config = dict(
    num_hidden_layers=12,
    hidden_size=512,
    num_attention_heads=8,
    num_key_value_heads=4,
    head_dim=64,
    intermediate_size=1344,
    vocab_size=32768,
    hidden_act='swiglu',
    norm='rmsnorm',
    norm_place='pre',
    norm_eps=1e-05,
    positions='rope',
    rope_theta=10000.0,
    rope_fraction=1.0,
    qk_norm=False,
    attn_scale=0.125,
    bias='none',
    tie_word_embeddings=False,
    parallel_block=False,
    init='uniform',
    init_std_qkv=0.0243,
    init_std_o=0.0243,
    init_std_up=0.0243,
    init_std_down=0.0,
    optimizer='muon_variant',
    learning_rate=0.0051,
    lr_mult_o=2.0,
    lr_mult_down=2.0,
    beta1=0.93,
    lr_head=0.00471,
    warmup_steps=200,
    schedule='wsd',
    decay_fraction=0.836,
    decay_shape='linear',
    final_lr_fraction=0.05,
    batch_tokens=131072,
    max_seq_len=512,
    doc_mask=True,
    train_tokens=775300000,
    max_steps=5916,
    dataset='wikipedia_en',
)
MLP neurons of a small language model. Each row is named by its layer, matrix (gate and up: input weights) and neuron, and shows model dimensions 234-329. Each number is 128 + 24 x the weight over its row's rms, rounded and kept within 0 to 255. Numbers have three digits each. A neuron's up and down rows have the sign that makes its largest values positive.
A block is one neuron, or neurons of one layer that tend to fire together. After each block is what it responds to, as a language model described it from the Wikipedia text at the highest values.

L3.gate181:129114095122133123115138137106107162165141152142108148079131135135146095134096155165114091137156135150122136128089118133076082118126116154132110161132120110122159140123122126167125147111147102092142132120093070126140097090118106107130115105172114088127133088110122139110153133107128142170
L3.up181:130123125096125105111140125097097164124144119073143113131132097128133133082138159106141122068109122182089095146132115107142125139134137101154158151149135087173156152153148115124145139099129123106098157145110088141124119089143125129119172127164147137108129057130128154128134120105146113127
L3.gate528:103154151140113133157144160109101162116121092133139145083128120152149114077129126158124140128093103109095134139137140092128123112093142078123146114084123104130143163130094110171140116107169109118166139112151089150149162072087155144141123124136105092133164091083133097073115141135102132146
L3.up528:124134136141121116141078169131108125152102081099146104138137103139111153095160144125165128138135108117131122139107108169114097145139168139141143079095135120110145187173120118131155091164138117155095118146152151109117105116106144151163147092068129126088150093096144129153126143109146123130
L3.gate960:107100147156111127175139121151194130141165128121126095139145146155142134073110131121106110149117149113128165134143137107098142136113086136189155111150076119151141106149138116126157118099136093155129143121106135140112142094128154146158122161133107087153105124175115151102127174192159145135
L3.up960:100158115173142144140126141138175153166102115158140109128148143147145114124138128067171118156113164129099094129122127125118128143123120121134154146133105146117125123143104116159129144127109105116181152180114131109139153099153124110152094117063122138156193122147094134110138122134123114137
L3.gate998:167092160168120077185121138158127120138105120113103126076133126141144123101117150129139107163136095130101122141120075139160117133108093128132149143133156130107112140124139122146068126115134119105128135125125159154140109135130183113115127123130148086153160140142127130113130130118171146153
L3.up998:113132128079142133117128164134091114103112117143114130121141117164138123150074165102137138135130095097133103125149118122152106105181126091129118133124125102129153128108160098135154171105113116124123121137157163174131123092142158155152112133157121150109118144140106154125132157096098135110
Closing heading markers

L2.gate319:134171108098131085079118153122089141111134131140163123137113127073138118133126101125149185125130141146177142139081166136132142136145101131123150097106075131078110138087123126147146118120116162104136086136086198113137117122102133119110146132114118113114145102109135166115133152163157137129
L2.up319:136130153126130110088150163101107122167103138114127174174106123120123115133149148108127153135078116133113132124118150177137134108116111155153128143117123101143085152115110075149116106161147122107106108087116126121104109162126140122148107145083153143115148103126113107127126131146139163123
L2.gate747:110131163124125144140126108084110153084148147054120130139120111095123119104098135108129144121164125147134157132157115152103118113117116098109091103098156111107109111138114123168151122129123134099075112131125127147097135079180103077147151152101156120088092107120126107118147118135138094145
L2.up747:141131115120108163104173127170135143119123107112106157125105152128123121143101138121116122132132152125087158166126106122103142122137141115104141147139119133137120087168114170124149151087116138071088111111154126133116122144163149160138117149107157128121116105124107132083143151151119116119
L2.gate1023:114140105106136108131096102149170126139139128138132051164113155118137160107130133104157130120131121118158112134123124145169124151130110104106146141137117128109124118183140128143116102120147131085160130099125110068103134106148113106107113121137138133110126120106129122118095163114120079087
L2.up1023:118148115141105155088094095137150132149158124133109114148121140156126142127132144092106099155123148125152135102128163084153069108107104091101123086123112155092102124115158092126172127112111126122155088124152137127123164137159132162119106087140125149161145061093117100141139114111153115111
L2.gate1343:105155138113109098106101131157110110116108115181108135137093127147152117086114119091129091114118127133136165175093132100151124099153163111104162133119147133129100135143192127133115158182134134123104145154150160099106148161142104086154150124147149168106119133129110128137108101104153161155
L2.up1343:160106094103134136119130149138101109108148110171150174115094136109193116138072116104143096136120117122120151143088129142096104114131166126112152131121169139127107093157150135152128107128142107113133143144122144094136173134144144110133176095136137104156154105135145090108112156082112148174
Sports score separators

L3.gate60:187135178123112160129136110110108134164148142098137167138107131116135117155121146136131081104132130111130131101117091116101123125156103130128144117112178127117143123128136151154139149057117118167113096096171151103146142098126084122181085152097130101100127141116104116100112187126179145146
L3.up60:118150157171139126138140144149113120120134138138101136139129135120154101138130134086170154099111169146144128127093090120155099103109126170119190160149090122113160169127142159140123116123113102104102142135125136127098154126156086130094096138156166116131152088174136161132148119100099150110
L3.gate271:126130094162174091071096151074142127110151087138121122097111140102120149145103135133137076133107169190133100086148107150109152133154149131115140165099122140154132152115133096077130127122164126098149134150154109088144117121135094094134126127106108125111141137121112123095176168123134105079
L3.up271:125149115128116103129069174099107151072115104120153132065088145120118141141130140102139118106077114130124152126113128101151102135076101132094100102148143101098151114150140120142139099154117089170185116096123120139127133149140149095128151103098093137114083112159122146157110137124107121110
L3.gate1137:159151193114101124106067140114108163122120112163124146108157120135142130097181177136158091116106109122130148132145127149129116158113112145151151115093091122135102166112160123142088195102174121103116154106106091083087099075121128109131071100130111154129146104151118142097153112134153145118
L3.up1137:164154143153155098154141151169112122132090187130138072115078124105173115088127184098194086127113131135130107133144114148102079127105124125117142119136136108162086123127159134140104117146132142133109174119155096121136138129146131102135086107142119170167142141134178127112103115135172111168
L3.gate1249:136141124146109136154137133135086134122152127192143101135134084124160179121133121121139129142127122117144162144160160147104108146101089154142096143098148111136152147177136150109120137117120142150114109137133164112126121135147086124138138095130128126119115063140157133129157117093126116122
L3.up1249:120122087116152118081111156149116158141102129116139117118156123148150097125105118101127155125131100125146083130170117141170149120098122081188116125103106168118126120105153143129192137120151106130113133095122147127140132144208120090109115147144144160109126071110145104132152166135113126107
Structured-data separators

L7.gate144:114127144119178125139138125129073100139118134167110149155132138104141147110136140118100160156144145130125116136160150122140154127115108088136155153148147118129119160127099119117158139102158159152118138100081167141095100107108103062132133134111055129124132093148103128092115087092094124138
L7.up144:085136156165131092117117138092145094160135140148136141112122187092119105128165167119132119135135101159108145089168115148145131103103162108139159120103166116135106148133147136147170142142128131122179157129130167134135148112124087069106129154156117123090138116099162112082159090121123105131
Spatial position words

L7.gate271:131149162126157134142139151127099098137065139146170154075151155110080101167142151145143184129091165102173134141148121129139174075151123088145146119143168107121108132106124151146077149140149167131122099117126158137115133113115138130159125119136151115143106131131109129159126176122136147100
L7.up271:140119126086132110043114124121092167183118166133137101062075147143116123125119140121142142123152148149154132118140135130128081154140116153154155141121151126141114097127149163153109141102139106173172173118080111094128176060125115139094150120081155128137108132145129153116115158148131082129
Headings and capital initials

L7.gate1245:127145121145135125144139131111121132164128085158146163115110114095147156124143133149133141098137186119105103110142151109122169094114139094136069143164125156122110112132107150099071098137127141147093103177165159124117101167110096117134099136126148117099136129104107130150127128125114140141
L7.up1245:148156126165115122140123149131123112086127170164115129136122121141106130158138121152148112107152151109102104124133139133128151162134141136114112110112085127122125102140117120133130109110139095145115120143146127101102122151131127115151117121137126112164118117099124093093156113101150147146
Pre-verb auxiliaries and infinitive "to"

L3.gate392:167120160118067122120162093112154102142139050139149149108135068127117126126124157134183153156137130124121114131117127101138139135139105155113119139124135096109127118158069134167112153067128124201136129125169123151090176119093112132123151121172142107092166151175122101143118190117128135121
L3.up392:115103142138065166102172118134155136163114115094150141158094119144123137118141138134165146153165166121134184137133140111122095138134138155105108122085129119137123142130124113152096142078125105165110129158151105177099136137087089120142150133123134124114131171130124118089097177106153167130
L3.gate533:142105103119105114114121133127145122161128096141128106111137116164128138128126106117165125147146138134150100143138117149069088145124114129150120170107179087102100131153161197100145090135130148133164117105157154132102126114129139142111104124098084124096167177150117061134088135137123150124
L3.up533:142105129127136116115103103115162125102126153118136122095103108117183113121109119128148120151155179135175108130100122143124100132118140131116131153096148098122140106136172132117102110068142131156150117069111169092114129135110095129116154119159134088088131157077153103173100149077125161106
L3.gate558:113105113090129102100102146170177166155157100119126160130142162130130073144082050113120143105124146175076126172136096098134171095143129137170126135179105123144130140130144125130110143118108142153128145080131100077102122133089142069130125090139101115099143140133171119181155111121136116116
L3.up558:143147125124084122123083100094103084121114141174157117170083098129112098085119126154107175145154150110096137163100101109131153093161137115144102189127101124145132165135134157129115063143114136123128185141171119131154148068127153084131127132078150116106125151149097149126119119116136166075
L3.gate1009:130141081121096126139122148118155117141088107145130117113115135147132112093166137121117135144159121138098130145132133139119142122114139160132140143105170091113115109118124098110134106059134096159123140137132114125131138134155129180148116134136164132147100122165123158115129105159083112133
L3.up1009:101139115159079127148125078143146138123100101152088124169109150159104149066123141129116112149187142095149117124114100161137141112112093136113093157122121144129148124143116136134139132124119153119110138122107117116171115101127125069141180126155158149168170148129110118112123122109177115093
Linking "such" and heading ends

L2.gate420:106130150141122125089105130126094109126135133142157097154103086147118145106125145092084066178117109164132146103141163101138126125148084146141137077116140125123127110117182140125126141126180115123148115108107132130119139132104126123125147134108113130150158162125106118133109108115142093092
L2.up420:152160154173133102103135167128153080110137127101115163158145139130155129157134110130140123131125165122106127103107184140151097105167116165124157154119117144115092096128127101112146143081124127130097112122083105130146129161115188192092141181106138108104140114125126121137136152156106124114
L2.gate424:128087155109115092116164152134114120121146119121113158115120106118143100093106114136103154166170156136111150152146122122113092122148132115127116129121086123110087099121148144125105095154122133126105090111159161123104157154145096135115160110150107096111114121136132116165134087100086126125
L2.up424:128092130142126148151144118123138100172122115167156120159125119112118174130161107106134146100107133101151142092127124105130174101126166086143113124082088133109136161126146162119118126125144140136161153135154089156101121120095095116170168148114144100170102142122118138160137155135122110107
L2.gate1121:150072155150094142131138124087100109132136122125160156167151101158117166175160142111151145144096116092151108139135145139122112122156133121128088186154155124133116113132145144130138120099089125131095147130157117101102089138151135151175072145130149103112115089143104182145173125120139154147
L2.up1121:151122143161111117117116159115138097121124126149132123104124113094154117160145137129144175125089111138148125159129057119145156127101116111117084115125154112120160128115181127131123104134129118132110162081159136083145175115128144166162112161128149113164111125117109127151083136143125115133
L2.gate1184:146115095123090113126107166124126093159105115124143136171103127129128130114125108135136153111117124111121102077153151108076127151105109087127071130136115123124111127122127121115127147142148121145153195108127155110089092134126127139072141134155108068165142131122117092117158152186127188127
L2.up1184:117066124167154152152116122077129121140113129082079158083094111061120098128135125106154102143071122121121141146081106101133140103159120093147131155102099084100108104109139126119129102122129122142143118114106189093118144113125113121090134138152107087124146118164110087158128139135088144117
Spatial relation prepositions

L7.gate906:141134093092119153140158140168148135133137136155127134129165120099109136154101149134085083147162120116140094120105123140131145109144143142130110163154124126127111153115120131150129143072123110119160146071127140100122147138118127182080140162141158128164128113118143111134112159135144140147
L7.up906:126145115136162149148114145104114164141096163125164150139104104150097161162119099144128164114177122133155165110163118122150136137139147154098159114126107089162137125088141105159113142141146121138129153110161163083100117111097128094059115130122117119119139131174181130137131139109163108137
Closing structural delimiters

L2.gate12:132102130123141105083133116121105091127126121120135178107151154155105122131138112104145148135140127126186124105131104128158117169136122110153140139148110133086130100151125069100153102095160145148144104109153183160096113127147108144134094141087125109138116124104117107116111143130113141148
L2.up12:124108104147110148111109091101103136122112144119140158116137131099136130142089121133133082117117095154126144129126103121109126179092121098154174151139122128123142125104101143103168110150109092110132083129102151141170134137119093075124107163096139127110093147103115169173129130120095146095
L2.gate798:113137166103166144146137108145108115125138143059110133118116120096144185125112116134122122137120125136142121137138162107111096140080056152123111127105098110122132107124157130122108114150122178132157173098113099151123113116169140154117117119081145147120117113140137124128103157126089118097
L2.up798:128135139123146144121097099139122111120120117130110126158087123146128146132114132115138145119151127159136154106117111138136175154137130107165100146131063131093169175127088139130161158152111087124112126136139123125135159127076152133142174153093166119143083105111122127126162141108111135154
L2.gate1084:120109142146166113110077105140111116148139134141092158153158114150095125083122123134128127132131136108139125106133098113140156121110148103123121126137118123155110108119112129151105111123093131171122086115165092149191091119121139168134125100119180097133162133134136115120105143122120148124
L2.up1084:078161142142140129151140108126135074131109131128125137115131099135131106107120125092154127147119182133142155132055132141127157151127132109121129146112112093187115115120085161095162102107123071092149120096109156182110121169105122124122136092160144103159109133125146109158074111122084143105
L2.gate1123:161119119141154117120103083123109083133142108141125139108117128145133131124098118108163092124136141125151113146116144093161133141116125094154123102111076163133106089218083073135149105121156100111133110149139141112124133117131065146136115096126149102123107199132155191146148090156157100126
L2.up1123:129087170178140141114131095126116103184134107118135181131157136095113105101147108105147134106108119092153130145153146084093153120124091125113118145117147193150162091137127108133115138132149126135095124108103113090120117121156125132147104122147188149143181167114124160116127136110127095147
Separators inside numbers

L3.gate137:095114125136132094080123116139143072132119144143099147137121075116127148181146163104141115073129144112142140155107112075134130138142123101097127137124130137127124149163161134141091134107101161104111158151119142108120115108091108098131130102158137149108091103119135129139113146148101110129
L3.up137:108090157139113146113130111139141130121150144115127125116153182127166147108160158076131092087125157140130093110105118157191091089170128091139112128116128113135180157160093079117108122131127092112115126100155151124093154145146109134117121124125119134163132116130163133099137110107099111139
L3.gate160:159128143121129124113098178131134126158151121125134177115097150122132154150131173168132100118163151110144152108112122121160149107200151132097143120136131147115144129168183132144095128124153120171144118116133131144175094117115121145167108093097155127109110090152163123119093136131112130103
L3.up160:127171101143114091164101111156114156120114145135137116103093133127108092106139089144178168140046120111144141159067126137142139127119112140146128109126163119098134139138121148123146089118123161096085143145154100149153105149125138105116137139127175120111098122105103129090151145179110150074
L3.gate167:137133115108153113115131103119110145129124173126129135133095156150122150161121122139147128117120151095114112134120146124132144102135153113149188093122134120122109120122083126110131106126153155125119121133080136134104131134190136108150100174120135101120150113116131102098127131141122171129
L3.up167:154116171119118132126146104146126111148122105152107119154145098086152119148095113100134133081142122112156160117109152118161164099103105142146112113061107129098100119109140085150110111166122115097155107166168100084094097105128152156133164118153082129098140109135148102125143159135111136137
L3.gate429:167170094132113099081116126146146085163160145127108111170159126132124164130144140118116111125157129112125138131137121115181151114068135165153145166133118159111082156176139112100120114132137127090123085108126166102140114149148120135118143108129122123158142119132116154137125119109120115177
L3.up429:117106109118121122083121096086142130144120162149147125121129157111116148093084125115113164098102157104097130114094134097144110107135157090104118138114126129114072099145152117143151121161140105133180109140133149153131203138172089105178132141138148128095120141111107128126125113134105115124
Sports stats table separators

L3.gate450:096086139110104133118136143126130134134141085168098143134108136133108150093119133121120131104146130108085117129151115124101098161142200120109173092116143122149133150101057124168104128115090144156123103126107135162145118092124159136152154061120108134124115150115121108116155120107131145140
L3.up450:087107140099120123108079151128161145158103096137134139106085128131090143135135124164107123150150101091094120134127120140099118113086173142129160085156177144142111073124104125156118117113077137122099127123125180167127111082125145143130152081141111145144147124112124141120141151127133103123
L3.gate636:099122151138115123133105155141146163137119120152124134077104172109143131123137123117091111154145153096100127119123125159104097149121206117135147139112144134163144099142075098136114121133096165114129125120137189169142116112152099138158155078143111143109114127128146131115161127124131114161
L3.up636:090135179077129145096105166149117155154175121169151140154080147112116138134144098140127151155137110126076113146165137162145120125112165111115148120126098154086091109140067106173094119126074172120148093084100163199127150096149132133166167076135110143113116136115126124132133153131122132127
L3.gate804:140081157116107117135107149098107158139159101163114150104135144124103122126142102120112144177134106131087124128126106131154093168112197134165132140132133143106089100166107127141087119132107138136105106121146187152126149131138147140123171074130077114123117126100140159150110135116111114113
L3.up804:110117129100141132109120165165158141094129099156112120126111162152117172118098110131139170163165125115129124134096095162131115110135152133120127144147163089118186077142088104154160124124084141142103128075122151129145105108166131128145152082106106124119133144150118131131145137122113133125
L3.gate1104:117109142118099133102130174130142127106129103163116094114110142162124139116142131098111147126164120103106137125108108124121103136140193130142167134117155112116155120144067131176128101118088145169123093118118151151129144112108114123136199062143122110107130141122129107122146120109117107153
L3.up1104:088104171095102099136088164117152168136139100163120142116093109134097144138155115158135151162137113118076106146146103135129085126088138133131141094171163141087123046142115131134104134128072156090103120127139172167150113098122154148156137064127080130149111147101122149129140201135100126125
Section boundary markers

L2.gate248:114108122147152118128119147122179122127150117119142145115127119122137138157135135136093119167105105121135136159139084112133098087116138081107138142147160127120104152094143143118139108103145164108133140137107123127101131134119108147103161158175144132157139113116103147104145157091128102092
L2.up248:085089158110153143079104159118118127135127135099119128117156134105088124131145122100103094120142126072146109132115086111093146154091090141134095141137156122143100149130133119094106101125159125119115107168144103102143143112114124142141139117164143136133128127108117123106148152184155178171
L2.gate1112:171106144111141095107125172159147093132163128138133116117116146121188132116116079118148152063106110143137141131117122138130097147140116131127142125130158119133123158132137128160129135152138106137122130158110096159105148086134093137136118119109148085100129137117104162143140048116095135165
L2.up1112:121138118107144139159102133179163108151119151119126145143105158134142147102100104158170115125086098120137133156138156118130128147142109133124154106164154140146119133171154135156138139141127087104146140158136074119123104111131113116138134144120115078170160107104099122134172102145091169160
L2.gate1130:079099127094112133160103157131117147159128110114132137166126113151122105076160149137150093125121089124136092162156083170139047113113148101171133133139126116102142136148104109133105153116109119132128129128107134132129128111121122091089175069165045123126130133138078165156141132174135145135
L2.up1130:111125144131107102153110171112111143077091139162119146147086100135138117140150166119106118124146117155138126135139115125149091097109148130125098138135147121106116111099105116157109145101061138118097141101098131158115124097139170154128192030113138164146183152119121139107120136101146138131
L2.gate1241:114164125144130112124106134115113103146142078126108108153098081091154127101147095107153157144113218128135146181139098100091108137120079106157141136080144127135144117133082107097125105117059154145142126122135121162117162140085135142193100153155108141104132069112138149148074115180097161133
L2.up1241:115153118119166140100130140103097146140127192113131154121177129118135094126127156115117088096139123141173136090116138157153129102124128111128137090173095119130097110156170122168120148135140121131117098175160093066114115151121158146101149114121129123127117121101156121120130086097128148121
Section heading closers

L7.gate306:172144077133114159148133129116142133171192107135106145112130144133165126121155178138138129167144093089119148128110153171118071166164114122110138145131093096126103135108140133106160109148119142106149082156130149124147165191085102115135125163146132112108122117143099157131122107120153144099
L7.up306:138113153116120128138108149105179130149092120130136116103148125101108171164161171125157112170164151089127134116115124120152085128132084140128098136200095154106117114127123118133140122173096129089151043150121127125137154111122102119132092134100164169145130168126106124119133142133131156133
Digits inside table numbers

L7.gate1206:116167138144110101155102110149141138115165159168127129164148157101114153153120108127110142124081124131113109089167141142182143145117153177156084111118128146111119067108118124092166099158135084165101134103163147122193184154149133127116153139113123125137141113169146119107090109144176147135
L7.up1206:112110138116131121158167120127168079153130117141120112141150130132124155132133121119148108076132142127118141122101088101158149159127102118113139092120123163112164149115122132144142149137157106150130117091152133117136163173108129130099113149125112177132150132102180140136126169124118132129
Sports names and list breaks

L2.gate24:076128151158093122128115155135119094170105117125127116161159123170100122146102108158106195149096118166139170153119144159125150126068159111118160113124087157096155130123109094126155159117145118086137172111111126127102109102108127092078138117110085146107133151167144128154125091081154152110
L2.up24:132132124134118156157113103113141141134135131129137156149121134145094098109152127131127204137129160151142136143129191124144120155127120130149125105103095192122194123126159121139150171139136111132137111105145093138125140131101131079150144124189124127080120136107132125100119106135117168128
L2.gate67:068111123127106138099111115119081167151126102140142080147140175088144109086160120138128145153110137100109134166134145122124130156091163118118138135114139148136149158163154141156119146141134159146150110108140147108109108141127123117149137161093161127102154132107141139140127139115140114160
L2.up67:127153143076115134163118105118065151130146102126126125114162109152172124128147119159154135137164140137127110136143098128124129115111122141132142171120129124086136148135148141127101138166082080159148125139101140131136118128094107139120145093144090129109087109142137151128129129129127085127
L2.gate162:143145130135108136098127134132138119158136145100146126135118130133087088107110126159093127099128107116112112163109114093121128107135085132142092112135085117127100123127119141112125102120122136153121174130161120188109130156105068095155137120112080119133129104114090118141091101177134116127
L2.up162:146133134082126143114096135105124106086140108191137105126128148123108136156107082099092122090144118103110144133122122106155144077104091116154119128133118136103159171147138110117113091114137139099129143170154106135060144122110125159155129123137068130148173107130153132111131107133128131112
L2.gate519:089129159167156138109110170132132094140177124130147146151094112149078146092119136132125148146116145119129111118154132152100186126122135149145115146138147078145203177108181110107092118171163106158082142130148139116128125135124129138118083137156077126104149164136140112125145112100105124154
L2.up519:115140139168112164110125145100175120131134120146119175138156115173136136128126132136135138152089136100126148154105066145134110120137115110151145146133127100114137091097120119167151129117128131159129130149135149137132099134115100135142121145152138098094149106142130129102122115124182181138
Predictable phrase continuations

L2.gate249:128099132074126084131169144135096147134106115177127110128157073161101139101142098092139129079147095137097100141100178105170111101110147141111121112096112094129124155101142129102124123110106104096157159165138155115132137116107154159152109164191125130124125128178069152111152099139100154124
L2.up249:132118128093145120179147148153107125168079122194104111089172086117119141153150078152144125169145106154174152087146134100145102154174124130131128108136128137116141161153118180123164083117141101138115098096110134137107120111107128129133109099121085153074129135096126097142110137123125146120
L2.gate416:166156137161078140109153121152174179124075100134133144130132105144107151108095106133142160145111128110141140119130121121132101165161091147124114153119101125126111167149094112134128135120151114155113151137121110149168161134146167134119134113137048094135119106120136122108132123116088099136
L2.up416:119136130157057138156171191107132135152144107142110162107150163141141123134097151116134133130084112150101132116133117118143139099120181103127096101147101129114147094118139159151164134115143163145130078152134140139115123157117111129116109131082152118144152098156148105096148101160113089161
L2.gate1066:124137142097102095128196118155177088133094131151146078149121144134119141141097144103107086140159140156139111125100121148107109122094114129130119053145150112142137122136172135093118114106132126144124147103149134119140118112118151114144111198174139141135161140121152104096150134127112151066
L2.up1066:127134136085106105122143155115116095132117144120150128166163117102148150103091120125195111130106128124115115166117161121119127106126099143127160141133113147102142126132136108133161143122121094149123142118125148112104123120099128106112124135169123129132180114118132133120084082133115106116
L2.gate1297:147092147171135089083124136114144113106129148125158112135102125093155090085093118137150118126153148120099138150126146136123156103144119145112167130100168149121106132116153149102140123153142107191117128136130150143142152078146071107131166143136118113107163165157118132123133073141126110114
L2.up1297:140154118111111112154152118154157121135149139115153118137153129107095148081140113138107135129166130123151162095096106180110156149105144143161150095154108066138154128129147114180151109150145164151118116147129158108109118146145064161123098121107103084143114158177138140117130115126158185096
Closing delimiters of spans

L3.gate139:096112140108143189117158143177101109114095155109166115157135115100155100100133176084147109103141108131148095143138089142148149152118116132133150112118100143137103128131127086131126110153117136137182145138111119131155111154115144133142097120095152119127138128111120135122163154104089126157
L3.up139:145123071169136115146110130130096115118128114124107146102161174121138122169129150129140089168095160122151144146129134124142149134142141073077107119129156147147126090093164103122127136140065128121125162104125122150163131146122139155118136116143149120189119105136125117166144125110137161135
L3.gate278:143108146143153153134116111137126103120117110062117180121145138076176120157170106146163121159125139130153121120151082107157142208104118175143157141178128156162137101126111132119136168135124128108102092114136150134118140131093092160141093169116166116107120137128177145146120077107120136096
L3.up278:163116152159122146108143114124135133091101103139103087162064117130110132138133131088130113121125116128128142149139136108151131144096141147139147142138095167120162158125095044146149122071125098077100137108170167143126126138093144156094106148109172084135116151142105191156160161104135082104
L3.gate427:126158105129166133126125125090151092121154123135172133132127104147133140123164132147110101156093111106155126134104154141145131084128101129145118155142126114151129118105149125139130117126102160123101089149119130142154110166138111158126130161108118116112161125079140132150117118146113100168
L3.up427:111099131113144100128148141139125129104160096085120179154136120138091145131127094115118113107100160141142135102104120105113142136100084141128152114132129132126124109091141121127142096181136143086093109144151091165112094154096130116143112147100163102153090089123156129110137160132136114114
L3.gate903:127126115166141092119140105106091082148084120149138158123133143153113147165108140083135137135128105122156106082150107147147112164131163088153111110184108131126126140158132139084104123108118095137096135137161190152104116126100149165106118137118132102142116134122151112152165122140150138109
L3.up903:110115113120113107137137108155092131099133115125126144132103084123101115134131113090145119148158077140173151146127126133106156123120127107142151118096092142112119114135129152146108144143129114095206107104178157161149115124153136128126124099114161131145131119135127154135098123169063136098
Separators after numeric digits

L7.gate176:151125087146103132154151132103157123189151090140126143138119145133153153121177156184100150110133081100154101098124111160144126133090086124116148129130112117080130122121129096129121131119130092119114118133122150142133102155116095139144176092100168126126131115148130159120119147131119126100
L7.up176:093109111134141110112133116090112151128137130136110107155127161120136083128109112123099124096133136171129160090113154132110125097119171138151140107067110133143123115080143166101091125146093169086136087108134121087132158138198138167123141142121134141135070145142122098102148129158097150142
Numeric table cells

L2.gate308:144124131108119124102095150144148109150144110139152110196130136107128144116157121110133176141099147174133163121111130141156086133145158135123107112146133138118097136196092173120162099136121156162140169091093120145092186083143091107161118154133120158161142128085099153119101104142113157132
L2.up308:154144115108091105140104130109129077188136119142147123129103099101139127128173166111133145128142135151154169149130131154164125161147126145124134120122119123125088116122132130107159104160106132140107130157115140125077142162118145105084112117102151126145138118085121146117133140121105162158
L2.gate323:125111133092121086118126148140133093108116090119104132119144140110170128104140081114128107150142108153139080135074130161112100085145122083183169136132152181139098134107130161131102146157110076169121120089093122128118112150105099118095127117141143080196160160122146155128122147133130127137
L2.up323:117131146127117161152131121072159121140157109082149111135160137144149172103148134158106153125119150088156090139121139107124130137108120084135141114155166133112082106170105169143201117132168166152126123101100135136133133088132126177113100155134113140146144119059162112126161115141140084121
L2.gate448:139135133131167133121109143122119155174136086108113144170068125106163121124079135125108107151101113142165134151119165102097108109145182122128182100076125144132108134177158133182165121081148163154172112130080130111120138129136174114118155095133092110165111086146134130161152113130172116161
L2.up448:124107099142123136161178109119142096128106085116127122175116116139153122134148153125116121098148150133103084127125097165163132130110097121134121109161140129132109128084151137136165142141140139133118173164108140113137152137091123159095114111088149155084134205106107092102125070102167127132
L2.gate550:128124130140134128112125168131121102080134124116122146125146120088105158110136129119146143157107162134111117144079127143148152116157149122125179145165117133081150131126116126104137115098145084148135165152143134161127164096100095144142119111106137145150180121135111139138164117185142137086
L2.up550:130127131140118149144149137185096082123131088153133144098143082148076161132128118115153145143095163138153145110097150144111164130133135133169121126115110112124123125103172123073145141108110131108134126120114131138144126142095118130128107088090146165200187140071142141106134110152124103139
Sports and youth words